MLP neurons of a small language model. Each row is named by its layer, matrix (gate and up: input weights; down: output weights) and neuron, and shows model dimensions 0-127. Each number is 128 + 24 x the weight over its row's rms, rounded and kept within 0 to 255. Numbers have three digits each. A neuron's up and down rows have the sign that makes its largest values positive.
A block is one neuron, or neurons of one layer that tend to fire together. After each block is what it responds to, as a language model described it from the Wikipedia text at the highest values.

L2.gate6:106116130115105171109111078100130146123125127098146101101086118145110109120126123101103127156125136115099116127098136190120171128157177142110148144086109140122171128160169134130131181120146109159140141143125118138124134110129112138113187156154102118132127145131108054160101126124144102163106152154104115139099132083123141122106139148113138115102101110173141137150162135144113115116148
L2.up6:139105111128116120122132095121112141128148115106119099101104091113135100137107133092106105139112185085081051157125126129157174136154170110091106140117123112088135137144123116153130124131129134169149115171132121110124134125151094125132134129148133129129126136123126085184160172124127158107124159141111116120097111090089135132132146101123174144129159131156139152121135091140115108096118
L2.down6:113099120129142116106104136159122087110101120131111157116109093116157095128158159147137143120140175120132100116105110100073131114105125132093130120103140115092079120113110124136144103140192146116124118129119116126120144109181108083148162150127131119122158117087155119117143106162157133147137148106149138121151144156116127178103114106168126111136144141135159139148095153093096158164106
L2.gate8:082122131148131159076119111129132166103159122145140126129124147143103146122133162121120096102174064140113114122138145175122163103162124114131111141130144124128126145158139140099105141141150129122138111074123131095148103119163113117074193105160126123133165125186081133137091149125113105122151144170107120109151132139138094120136152142157134120132107114116116075198164094142101156118142
L2.up8:139091119160122118084130127126122161129133112159121107111134119141124117131150163108114143152174117101107169119153113124110143132165147142118121150135162130149122145096108112133090117164128150128161088120124111074150110128131127093090173081114123122147150124171117136137126172112111103117160098127120112093135148115110138121147147141124126121149143140133153112133111097171088182092122
L2.down8:135129146143154108133142155136138125127129113129130115127134113102132133137113088128082168131144149122121146179148172150142104157114155145133154139101128170127090138117137114119173158097127126118140160141112108129126085068135108153089072121088136123123123132106121130121174116111176143119105100130150114122138144147132142176153085120090085142113150157139163126139104174104106136103060
L2.gate116:119121107136154130115128154102132125087134136161147075151108121120113113151122097101160142129139106132151107149110131107159156111143116111160125133134120117126172070138113156136108129086149124100134116131110142142114122143101123154119158119179138171115114145124110111194139164187110141166120095099132128124124132163147105140115153115120098137173165140103110114126130169155096148150148
L2.up116:128139125120145094102120095121146113101182097132124142131102165137138133143096188125132153130169121158107081138125137158118145128053102140125163157126137121147144152158137140130149135116133122143155139132128121124133140130111151127141177125155103163100193119132122112155184118124138100135124129161073097121069137129140173124160121159113124134154128148121126128120120138155125110104148
L2.down116:157085142129120115092088166128126123136113129109109102096136138142165099133147144124158189131168145144130117102180132137136152112091134162108086128131178148125156096102108119117160170102115135107118130143132127175114169126095128146121151135187137110072121133139118115172155123097094140130107062134118144118083106139103113155118159109129106162107101108171147139121123117112134101110137
L2.gate191:110135115148154115107140154115138155102097125118090090130143151139085083117118207158108090103129120146107111114088126110137105136121128094146108131144087122147145123147151157150117178101108146152127079098124160134141166121141128110103127145115117134113156138117101114086097159135146099124113089188117077160125179128131120095120127112127104136150097145149120122104131087136131157114096
L2.up191:089148133107198119162096160123143101131121123117132148170137116139117102132135092116132108109060140114100100129091127131168104107088119117134131108190117101080117104114122169128146129068152114137152087133102090120119150117148148125117126076112063126158136160145132136107138121130144138141114116099138136145115103117100094130138118129114129122107161146165126155115145115113082121124105
L2.down191:151135123097106133148045064128108142100108097109126109115137157124122128145128097130131117129114122106086132069137125168136124146087075142094152123129147150157123126100120154124127124123121131175122114099104163099087120137108141128127135140106148134149157124150103121126128159147151095109140152166121119131084087117115131073103122116136085178100144095120114114149099121122075121134105
Mid-word fragments

L6.gate128:094196159160132087109133099110113132118107156163124168147150110153118154137119107136131117118108110107150120146194159105105156103144125117104133116169115090118145146124114140160052129151102121136109089149135116121100123155118096131136136146136147099114134193141111136094132144151107161196158148148126122123117088159126070104123157133131137151168118104119129143152133126103097145124119
L6.up128:123145074089086144150158080138085160122101145142105162151124154118154183108134140121141150153173105125123117138167136113126174147115118125126120165173110145159126098154121148140141160106129134125113131145118121098104141179153103126179106116101138050168156118113133139100143114102127142136156147107127146132099115131128116101125103110134102140152122088124118124114118188142117138146073
L6.down128:175111159148167122144148158115106117123115101116135101115143110117141138155131151159065151140098159103124097098121126130130149120156121106104120143133109112133105125118148153145105136089115148129142124141152119110125151099165124100133164123179127168108122109133122173174171141156127113118100106137156154091154166111101163164153130142090145120133150139134154125122124110122142102136186
Word-completing suffix pieces

L7.gate42:126149162092154105152126115118109080120118151123132111129108159118118137104103118174191170133128150149159125114135100144082107090181122142134141105145146167131104092123146126133135095133122049150130107102109142141139146139145142129086099123119130087114118115145102094118095118119093109179098149162094169100153118157158180112108125096119112126130095128123068101140124141130154135165072
L7.up42:123147100090138135127153101117122072101147137124128155119134144099129125111106098155176124122096129109147125134170109137111126083174143122143158145155131148112075095129106121113141108108139110108077102100099166153131143119134125167078092149132129106147108107139107112138098128157114138130091115136105191115124100131101147133104104111142127116146103108116130085107139119142160150111061
L7.down42:082151139182136145121143126114117131138145112093092149148183134101154115126127125118120079103153149098093127118146155097153083171143143072098155132125140129094123114157104130112137113162098110110124102093121106140109109140124142119154145126118095112108167101150173128114158134128108181132106144128149130151134114150111102143095136150143122127108157113153149152150123121068111146148093
L7.gate123:146125151071116143088117144136117124137145144109116130170113181126108170140101128121143104090150122107168115075110144120124134131107141160135145127144130134140116115124111080103097095102113128097129070136154112113136118112133168182076125150098138112138145144191138146118101111135115184172111125140136111144161150146140121151147147099087105110121094069142140106113167185145143159194120
L7.up123:114151117116103136133102142133104156164116104200133116126138111137114154145131132151110099116168154131132135111147145144083155147167140192129111166106149111092165149130148084128101070139100112116094129112152163137136173114099147129109101170076157106099148126138120138124116100099103138162110135127134130109139125159104099139182139117112120122092130123107151111116133120094114156121113
L7.down123:102130102125159158110123125184108105133078123142135136095110101169118091172138174129124123084098149157134138145176146145160125128132164126150132123124137120110114126187123147172144111152110172120138113107144146160093133110125154120139139118113148144109131114157118127157144107156143132122146173116119098160128101146078130150088153128121174114173105137148137148117177139096127120159125
L7.gate131:093134120134122131096141136108147104087124186126136158145118154140103105148106103128136123124106151101173114140153099122090097104142106130115115158177131133134143128077165077121105123147115124105125118121159117114134164141105128157140099165106107117120074172157092118160115138125153115135102083119124125144165132183120115134129116103114131124100147105132134149150125111157105174125156
L7.up131:119164154154130132133120168121120117138114149168139134119133165133122170113115155092171105111107165131107153134156131131109110098102110099124139112178144167064167117096132118120126084138124124131113150118138189119116145144140147156146135115117105123110120121135131121122087125180090153103049094107130103131175108154108128134130132150139174121159126085128114130142118160149134143177120
L7.down131:207159101133121128118118152136134172139144150111088104121116124084134130132120121170096113155090117156131130113129135127126145139114164102118151098135130104143120130134096146106142139114154129146134122096110164150092127125148145145120133150154117121127158143144121121113136144131148142103142161158080116110123074125144119104098176089088154141118132094128115114114142146103142109160062
L7.gate168:095140154144111146117115119115134097133088175073121136140151158135123114112083178138135139097126170147136121120141137109114086126131143053143118070172095113150135102109098138093080157131107180106108154173136187140099132158120153102165095137108097195116096131148105145117091112132119117114141118115112126138112142141131124141154143104155118122104141137158142126127141101145133125173161
L7.up168:136117161105087177108153155152103121140111151161133151111110178097106124147070210086122194096106129166132101160108135124126094099136141107132182073155138120151127098142115112128096155133103153139135115151085155138147131139120125118097107150106094121080101116143125140101084153141109140105112139091139101137132149155119121162147161115120113080134126138125133149189161139150133111174083
L7.down168:133147124102098124133102135107148156138136127141116147118111104107151133161175119128107141107085142144098131123104148162153106097141098124151142160130110109137121102128113131178108154132149129120139153123076166091132093125140109121138145161123178118097124144123130156116155173140076140136120166136151109135110153165128157136139138118102167097094121154138103150141108140120093096114131
Mid-word subword completion

L6.gate111:124107165090143076142106167112125103172137162120145103141105177125113141164106118160100114156105140107143152086084133136118120085115102162112134168129117085087117107139115101124096146111141179093086079122157126104152129107161134131085099117094099145133137122131147151127103095129160090112137104134158116163136154121081135102148155097147130148179152096117077148148145097123140135133154
L6.up111:135149105133166132150106120086137132127124147128143149146094107130171103121142171087139190151156130135130170137107145128161126146073063110109105074088133119144165121113094117087136069140111128115140098122123097084124143084143102130105128108121181141117171112149141129148089125138154120100131100139097114114107120146144111126111146139106142167166134151132167114105133145151150166129130
L6.down111:120134142105136126149136094186146110110089162160102154136138130139208107093134113135124108118115109099114154117128139081132126146139113122110163140151136103146140153165142189098125163099117164142129130119114160074113108146100107154135119130119070148113079139118105121181170136159128136106123139138130155116104173181089142117135148096108160121163113129155125115179128148145108111143105
Mid-word fragment continuation

L2.gate12:112151135138120127085144137138144120101123143109176090099163087146069121125147122103120135119190129139100126146117110127118101146121136100163154115106144088140137143147154088112059148157153071114152149124127142131148082127171137120157200106112145110135146099172081113172097139104086128154156181136155124150132110139128141120117158108086152067120142099120087168093141122122100119158144
L2.up12:121114148112127139075149113120093101162149126151145117118141075171123120124112121144147087098137105123111151111140157104092146114153084126124098130073144117136145146115110119114085140154129144112120113135148192102085086087141114123148150144151180101145150104150084171147103145128101111148134127132152136111150103127143114114146141139159153137170128152084113124140170076159122117155132
L2.down12:142115108123130136165123134105129130113124097114112095131061106138180151149135103095166138162143116129090149156118096152139194120123108096108145143126143154130119161153086137162157143142111138210114131104146145126116118156139135126107111131096134140133189112141124128122172108122048118113124132072135114150126110108144157151113096138132119088069141091172158110137091151104119098091112
L2.gate75:085142138145133122163125125098123156162139128150130171105102109140096181097139148130113126107139141086147179128150105122097181110106136107122106111111142133139143165089164080125102106088111168137137138103143119096120127122120077118086118146102112160098115122146120152148125126097104101133132115151127094133140141116124161130155115088106153103099142102133156124190153098153119120136108
L2.up75:108120147091069141089083127125103086113149122158167169089140107134158133102147150137148121104109123119151146145132144137097108147098080143136149124131158109134106144124086097123101143175139148121084119116143140118131127062128124133151142132112147118116123156156122170118157163134142145118137149146123127133113104134126132045120118125106115131156085153121116138139127163130151209110101
L2.down75:135120114171107127134155105151128128138118125159076103146120087092112111128114144144099123164115101149128131139136127111094128155094126104126115164098182134136156110150134133082147099115102127167126095080153127090139110123127166135124143076126128173175138148137168147117186125141106130148111119149137104136170101127160143086118160159137171100160138131092140142127139135131145102142114
L2.gate124:127111143149126142093048120132136113163149142141127113155160141087126166091080174183119147131144126096122155133096141110077108119147139116161119093116156127163124136108134114115118135154122127112115158092115136081154133097164147179113179134109153098088139130158088156137136147105125083113127114124145104098144123148119131145124131097143099113096108087068114131110114163102129156147137
L2.up124:156149149154159139157076134137116120165121141136125115158132105086132117137121171127103149121117159123079147088126088139107157131118160121113085137115154143115101100093140123106087136143146150114135165110135114095131130116138134099128155136089086123101118086132105135176119152132146132093140137105112140152116105137055138106122110126118139110113151140105096149143125095157107150107184
L2.down124:110186090137136144120134147131130134140098093150162122138163104144159116113125112135093126140148116113113147093121148128143101158122122147109147149134127123187148119161135081102120098149124143120092143128133151107075126138126106175101143132084114143123089132120162123095124146127115169120107122078122117126159145160121129130081116129121116144098120125154104149120103092170073133073125
L2.gate173:169100124159127142125103125095105100150169132152135076144096117122118136140074125151150112123140128138120149119123135104092132104113139151105165096083134105128149144124106101106089109153136145113149135086122156105136133102150121152082154122105133160074153126174096150158151137116098093135155128141152119121157117148136111178134134110189132128137117139139105135167143122145128146192103
L2.up173:146161121121137120122099112133172169115132126119116141169115169112120151152195120125077081169140119093122151152180166109146153120123141121134091106151111113130145121119099129090143119130123109133107124147152091132126111169093135150122113130082145137151114172112139192125091096143120094140168103145163066148109159156124154142165087129091094144139148099165101123115128118145158142128102
L2.down173:117088162152130110133139138127134157165188110077156132107084104110118138143120106123092101111121121099109134126188169150110105156116118127089092120107184133133167144126099144119132096152147136154104122118143118108154139103143147148142154145124096123120172155099164140104106142166103141131136156145132087132169120163142134127133122120139100117139156140131145177142172118122168157149130
Mid-word fragment continuations

L7.gate16:156133113122110130160167121135081165147115125140118099135133141110153099155163115103087124134120160124174098126130089118127163120127159121137117132108147113128108116143130114107158145131138112178153149143201107132079148108144132123089109120142166154139095152122116108129109143149173075126099132127127136130134166102144142072109127168134104108132127118160134107133169124134121069161143
L7.up16:135111172122099172114124104080129115102094134126126126096138154161109162124116084151135105135116136181146109147092100166132098109119118103140131121108158158128138155137097110151093144124095097101100114133107108129143145163113091102139120105099132070098116114093142151165128084138182162145109161146143141165120134095131113097137095116127093166120130135162109124123086156170125153127164
L7.down16:079137152160130155107134133129140136119125124091150146118126130144140111120104121098152134101139109147139136184099151120142152095065109140102123135162139135104146087148104155134121137117147111137125129082114100193093113109120110121109122086142125172117134073151155133145147131117134182117108119165103142135149158163131085068134147080117092153170091136137119122121106142101141144089157
L7.gate58:103111091138090146131120124111131127117118153110132231091142132088140104117100128124126127114120103109121137134160114131077149151122133103133088149110149092094145159110103116156119097138135115112112084126151149112113093141122105123137141141173141126115110144128137131122139104180155106116149139162109080105135169097111148091126109137106100099155138150102149109124105102095154125127130
L7.up58:087114130117078145107104114137118081083163106107135119149081088157222100119130121105130111101081116110128122128129148128080148186128147127114161146127091129133124142154079148131126138093121140131086139154082107084107083134118087150133110123134168147163099122076151120150151136152130094099120132142114138077105135100107124123146094127111103133119133132119151132115114105139157122131115
L7.down58:101121108110123138107132150187139123183135142151139111157101139142103141130143104103103123088149113146101084148130168156185123156116120120099158130167152124122100153150127151122104136107136108114156152130155098145131122113128098129128162095107133113165155149110131174171081152070129119106112080144149141128106122064118136169152142136143089138106131139123094124135098127145129110160098
L7.gate64:107164094102102118103156089151116117180097143112139147124122159125133150167111079127083106121060120129146116126188111110099095107122166095064132157108143097121182127096153136134124096153139161122118097134178140123110143109154093127134115133124153157139112157159130157130132125147122128125156090127093118133130143126111158119100102165126152118154114130110121163109128142107107125094120
L7.up64:103124137135096125119151119143091150137107120156133127080096096107120131149149103125131154139185164118114116134137113084083175146173141125146113104107101152128166100099117135152063140138105108115123178107129104117108128142121109089136074173122123125130131122136133130132123107132134123171076107114079091123123144111127141139151114114100157121128125108162106139111140163112153105137105
L7.down64:106131138179155126121083101121163127141131127122118033182100133112133116102136162182130122128121145159145156123132141135102132087118107110088119122132144124137085091101134110147130117126180174104139128177104123137141105129155067129133153156109149122122114151160120110139128101133123154113135093134169170084117130131114120095089123114162144137109137108136158114177132157154116092136115
L7.gate153:124121120088153127150112145153102146091118123112101182142130123119123155109108096162092115132078120124136128090128102099080152112128170137119120143151104142134131118139141122146097115087109104090119160144163134060101171126129124129178103137171122163097109075129123138109129128170099135144108126142137141157106140123112115123159113112124118170128149146143136113108132109144149174137113
L7.up153:129085111148098117130148117141127091132158123129116097132168156102119174111123103125183111124136115130150113106157138119088119163125136135117127152120157110124084165143120124129113150152155108136100111132113098132129136154068105150130085123133103107141108115131144104127110120124133135120063174132135125135120121127105157148202142116110169126133115127140108100100096153162133124161159
L7.down153:138152162135117095144126104159167145166137161158153158087163146085137097115127088143136152130156092131121137115127087122142163108153112125116119132152162147105140116138126112111131140131115129130135088122099085088088171126140148136118105092167138132144122137121121134176124168129131114134174129111067086121062169114175158117102134137109131162172149151135111134132140139144129117106163
Past participle ending "ed"

L7.gate49:173120120136130127117124120104111161128125126148140125166167155195112164159089121128127113105131133123196132146103108129176096108137107151067068123133162124105161134118104104129118132115084122119137114145114136104101097106137122130100162107144137119165103104141142109108110090146144129136148114145082129141121128099133145138083144110170133131104102120123143114144122100128141125150103
L7.up49:173127113095144131120146092128139186145156135138157142134153132137143092103094128076123152103150091121118159165117161137156143150106124131139117161143145153092141132136128158103074128113196139112167100098134158127129149108112114145135126138110113129129100100129125184142081123099126107151158147122123148070091146111121117184113135164151119144150126131136153101167139123156117131174128
L7.down49:158127125178112110129084111138150170093125100069109106117103110119126100148126121151132108149090147115149124127113103087183101135139100185123158164108159123117143133097123131148101184121125076138142112142127140119099123107104149146112155103144143193149099120142167104114148156151136143108130149141141159123102097113102128110105130127122143141134101156103102144129098116110088112148089
L7.gate75:132122152102109136082163089133093121127111182127085152126107153144138123106131109133135161142122123132104125130149116147189099142087121100112140138143170131114123111105123157135123106111141135079097107170149155102137095082152132156140117133111122127123120148131107114177122158149067126099121106160154120079121119153180100121119121119121111126162138162176143078156139121173137126161126
L7.up75:127135102064141114106132136092141151135101135157118165179094146104103110102144056130151160129110099113113119109187188132154133146100082117123096123131137107090165147140134146092119119149120103112086130122129182145143105148103148115136153143133136150135147137079112137096161153149133118129146115130098122119124122142126132154099180127130133115135153151129166124142154077127121091148124
L7.down75:161136167177149114138114137108082103113128189074137134128102131104157110144106149085128106166114152110124118086095118146135089122078155137113165098089133159156142136127134139089126135140165142193124123068119133145130118151150110121088171116149079135128079171146103097140113092131128137135110092120133142104144110102088156120113154143124099145106144159121137111115138122149122104103142
L7.gate146:133163150092105149128137099062142107115137130161125129132149133147143121154122120131128124132108145139176116105092131112135139097172093130106112123128130152117145124156134161122096123109134140091134170102105074114138112071103106168109127138155173128135165128181124103139138143146156112099158125119088135089146146106094115077126140106160123151115168159106116166127147129129160157100141
L7.up146:121108111175161103145150080109110151135136121148121145139133115131109132097147127130101124123172090138133133170115115158131070140111141150130149149115155127108123147167172095099123121125102129086114170107133140121146166112074138114130137124142136145208135086176117135113078133091088129148163099080086162143129142122099120110085123166140098118120103116104114149138142132129125148138164
L7.down146:117133115143132123146123109092142097126146088124137108151152125146133111106156119137139148119108138117191121134110106161098111105134127150110139139087149115137138147092111122118103157110130120114128166139110135134104126094120113112161140161153065144121123118088142118150152142100131164122099135115127130152112177153109129122079167123138149189131158169154110144146131075175120178177171
L7.gate173:146141153071134091103139118156166135202148124140148134119101095113099170127156128108153165117135094149153159162131131113100135176090132141099176119094137156160157137155134113138095130155175105130143104103165148106140147146097135127135105123099122089140127138125124137113135125125128155179133128127098105106120141122142130132136156131095126124139149127105126137190125085151107124144102
L7.up173:156127141115149107117124125168142154184115111142192138114128119085121158128138129111111114099144128125133158156116102148154134120085160132174157148119130154157116075110103115141147140136157111096120101108155127148115111109160135102156122117120101130112083125140114127125130121146140141142140083118112113113143153129145123136116139131141135110127108138138126117171155099150129162169138
L7.down173:102121135095155117145126105154125105113165115134109162118113096158118112142121163140080120112130178170145143152137153121124155180140146159120160129140148107117159101144128138108136091113135086130112123121151112050152146114177120130099140088135118135157104146091186114114113115131142094170146134110141122103113127154123128133126125120115143126155191155114126103104118118100158107147102
Commas and numeric separators